Weights of a small GPT-style language model, trained from scratch on English Wikipedia.
Training: a variant of Adam for these matrices, 1013M tokens, 7729 steps.
MLP neurons of a small language model. Each row is named by its layer, matrix (up: input weights) and neuron, and shows model dimensions 64-319. Each number is 500 + 25 x the weight over its row's rms, rounded and kept within 0 to 999. Numbers have three digits each.
After each neuron's rows, "fires in" lists the words (lower case) most often at its 100 highest values on Wikipedia text that the model never trained on. A number after a token or word is its count.

L2.up3567:489512509500495518536504507531447476520513491506513514475532442514482484494531517453476485517517492496564500517497505508520448501506526515494494513521527463483501476473486470476525511525518532494506500517584486483504496485513525503567506543500515500516501523508463534457504468479509494490515469489504536494482475539495494531429484481516525521480519532483536525511440495522480468483488522496528507462561505471502512527507535480518576501531509492471494500486502540525529479509470505482526511542462488547500530516498498504477511470527550510549502507486472464502501543485472509532479522505530484482502535477473494497521489517476522552485496508462491516497517503529508494486486507502513516509488487515486536534522479480520492462493497513476519513502533464509524489512494491
fires in: "father" 23, "gk" 7, "man" 7, "victoria" 7, "attack" 4, "spent" 4

L2.up2467:490490486470500469440494486470494542498494528488493531519461532487499458584500471482510495478530456478463515511439495466524507552478450492521496483496512520517475478492506514499553538500474502506525516466510554518477501465514498539517490457490514506483478496508487503497484531485491513499511500496475497492485458490534470521500489534533486516525469513535528518507501502519538512504491540553535495483462489461479527468518446491490525532502490468509518502526491505525502483460463479498514509529506512503467485540507521445457522491508520516507452477471513456484512533488512467506500466479522525524470512479511511486515480496526498534518450497464482476545464472504534526503496524519500497495468499537514486495486495454527503512477463486452486465540504522505471493455473519
fires in: "mm" 15, "field" 13, "none" 10, "trinidad" 4, "males" 4, "hold" 4

L2.up1526:499511526503530474488476509544491474500556495505541553453520447481507496515461493523545489492479503468515477543526473529483467546507528558511492506465519513531562487525570549533485501473523502495471456497470535509489507525476513503499519490486491527539491513508455504531458486518478516513510544474519501503494454469514494479443525526523528517514503479507497527490463539461507479498479520437462491517485440443475470452528501503501490504493471485483476493449492489475526507464498543480501501509484500505500450533531503449510514533508504522534542502507505471482508511497539521518471471516458546503496510493498508520511482539513507502493504513496484528500509497474481456494550469504497488498499502523474468472465554558544525513478497501534509554497507472473524460525498503
fires in: "where" 42, "nephele" 13, "listed" 4, "opens" 4

L2.up1012:517472522500491468463465483519520510525479493464550505500490516492508510471563486497481506493528491535497492477559529515535454485487496487491473449498494527511470498521499474451481549541525485481483488525538477482478497524492457516459490471521561565499523465532482500553498523509464516505503558500473481549499466535495544534477519485534478521523538481473476561501487492498490485485528506483532527507536498474476465502547464503519511533507515479550485513485503505492537496495511507466579468505466533442465504492529500511509529480556499493531504462491495526469460489492488505470507516532542494510485484507514506478499514488479482510478459573541521504513566508541485537477511473526501501466466488483450522471514531505497544503506491487563475462487498544477462482532460497
fires in: "well" 27, "far" 7, "higher" 7, "less" 6, "fairly" 4

L2.up2390:506553520515500507497473477517565480493520507495516508471543468471488509520507500480520490510457564485501476526507500517498534485454463462543497517521498514517508500482450510496477441490528544484450490468475505487553513507503536511492516496504506476473504522474491512453500522477516474487499545503510507533510491528515540466473459496504492513500507515477492510475508536513521471503515481532493534497477499487502479531478541508498495525512472528500507504506521515463489481510539511460486485463532486461532534517461524496483520496506524519494540501549525505484517522506486503540450498570538512496495501546480480457471486486521496533500467505496497519485518535529529506457501500490465533506462491506484460466502486539459507530538485492492498491497520487509505553529475541
fires in: "professional" 13, "time" 12, "olympics" 7, "launched" 7, "regular" 6, "chen" 6

L2.up2442:556495508532513498504501466454518488481530552480524501476520498470495497510497509479444498500512523492536481517466458517501537494493526480464532514468522492537516496469537524499484515490529455508535513509498499494505482534457478505494472564474515486534496507530522487528480493511474518499464553555513503498486495486501510489455494521481540473505513500579477502514473498497495552513521526490491484485492469510494479449481511504529511487545534497505470490527502529510504479464537507533501494511509498464507513526565519496474484469499467477445515474532476508511504462504520517521515513492524512454488526526462518510508528495459529456489495489512518516527509502529573508520488492457478486457498503489486498509498506521496505511507535517490492547493507450508510534500489458
fires in: "version" 13, "festival" 12, "uk" 12, "standards" 5, "meet" 5, "radio" 5

L2.up3061:504546490493485529442522506552523507502489439523506520464494522452499540535508479452519508489538458526471494511503554492524518535506513485506493491472496498510507470467474530461492503515532485497523496519480507500460474508467481535472469511569488496458493483518484495504509547510514495498485520487496503491476507483515514541495434540496480463505511481498537541500484536494547484469504474561518470488504509506514496520490465495516507450538524467507546544456503497436496477530535517497473478484487544509549546446515543472503451469486486506521475487507544475490498523532505480481490495534515507520521515518496479534487507478509473479516511486474490503527464517463484511442531514478508545463438539460476435530472522467533512528479472499474525494480479473506478453497544504
fires in: "life" 33, "madonna" 12, "tobago" 4, "character" 4

L2.up2403:493527447554537472507512476500473519459512477477523507487472489478492531518492510519507474530473521498484486520468526515460488547476515489505467495476496513484466503506467534499506500503486488493507523558495524460515530524488504475493597491472503538510522521427482508529515525501490495501529453520508564469509545534515533474485469455537550528492482491490498511511508533514489578545548498498533505478500457441482485506475468513518521525506486506512478522504509490528461432531463528517487521535479510506438484477549550491486500527507477467470490507484508484497472458484486525511546511528459534502485510489480479538492512502550488542496503435500483513510529452553514499497495477479517558449531521499501488531453490482518523476483503460529515462546468491494479499523514520
fires in: "votes" 16, "average" 13, "theory" 9, "real" 7, "data" 6, "idea" 5

L2.up1391:525527491504539528473534502488517483485511508470512498534520471473497519480470473513500476447484552507485530500469528527513500510511500500475531487544482514510497514480466479480497502496526516522539512500534495504498540477483482543481470498485483511462450452482499486519483520495497532516469466495525448486531527540467555500462482475522482474494505512510491465531500503439542511508479541535525548468518491498520488498485492522518456483529498533538501502527481502477509519478507472501517436514453452434498508506507534484467484512507437506490482482446496492488519507521496500527532540485469528520498510484519495472502478495536487516486518495504465447536505531489496458520462498512525505537542510480452465485493499482504521458488505509507483494518549512492504483563489490
fires in: "votes" 12, "squadron" 10, "creek" 9, "railway" 8, "forest" 8, "regiment" 6

L2.up2716:564520469552474471516546494512504458452483529503464527526477502499477514468503494476525537490524503489524515512436503541544483526500505522498523430479491485527508493467513497494476465476480516488516548493506512442508522445471498487513479496504509518523510507434493484483471495484518482516494476516463514512496457516463483480510501486519518479479506467492477466506490490493501518472537510480516491501522530482525475514470521487546469541541493506537490518522517466529471466478485516519562508485467481479500463525506486482492521471529533488498474490504486457482532501510529532462496465527502499492462449471523471490497474547484506460472493532529549516506489501497504483473454456501512500524524461490507497489462537498532498541451516520481501470489532494527527562471517476
fires in: "wife" 18, "married" 15, "cover" 6, "sky" 6, "marriage" 4, "released" 4

L2.up3537:535530469498495461490482521509519502503486510505479462497479485495482485474550482490504498511529502537489508508474449516505512535456454493501522546508477485476483524522480545474508493497506504489466491519504487551494451491476474489493523473506491511483494457509489496469465519541510509505474502539485460553552512493549503526448511497551507525470473503516467470475488450504526490465519510526475553484573546513471506510507488508504514535449505511505469516490513502493508517474528473505522488520508476529505538484515533504508466541472512486508529490485500527495537482507519469501515502484536489519460558519524466452514483509480505537473481478515534446505455474514479464503532523448519507517455484507491521482496509483470506510485542432468483513475490488481486466463455505
fires in: "mayor" 17, "games" 15, "center" 8, "planet" 6, "medicine" 6

L2.up1428:510496502479505486527476504450448537514534538484488477501484484543503562483514505498562488537541520495524539488473490509489482460475543473492518494511501489492491478517538515502500460518544478509492468492481487510534494520506490517488544504495524483488508480486491525506560494518540479491528537491517500526559544509512542477513526495485532492462508507468496478524522521538464482526508530525514481508495486494537523508497495462495481481541479483528506515497507469497492542492485511507504481508523465477527533510496504455469461481451501497522487476487486520458506501536501486505532506512466470506509533465527511551521503508520492533472509531490544484476458537495494494487500459485491464504459470491518491509504481480468531505511530528565495537513504468478477524467510518
fires in: "jr" 20, "four" 12, "jose" 8, "josé" 5, "jo" 5, "huanghai" 5

L2.up1589:497492494475458536511518518486513516511486518516514500546518526489475565558496488461453455467484523490488437460465534507518503510482513543502519499538507496452478495517482487522450516486517467489478510482450474534512521493487491498544517505509517497520477468494509523500512496538522493468474484497503469554422518486484487501514471520550493519479529506481503518501457497481498501476508504534522523510541484499515492499494505459468519532492518510513478477493526508523485482471478490515463533422507459527520488493475502482459492490471490541507536527553548476498535466485509479519463533552524504514523470453543495521462501522489521499501544503491501503514484550487490546461492459483517500495487476489494508459504466516510452510505509482472523439511468478442518508484497524
fires in: "live" 13, "positions" 13, "eventually" 11, "tech" 7, "science" 5, "rio" 5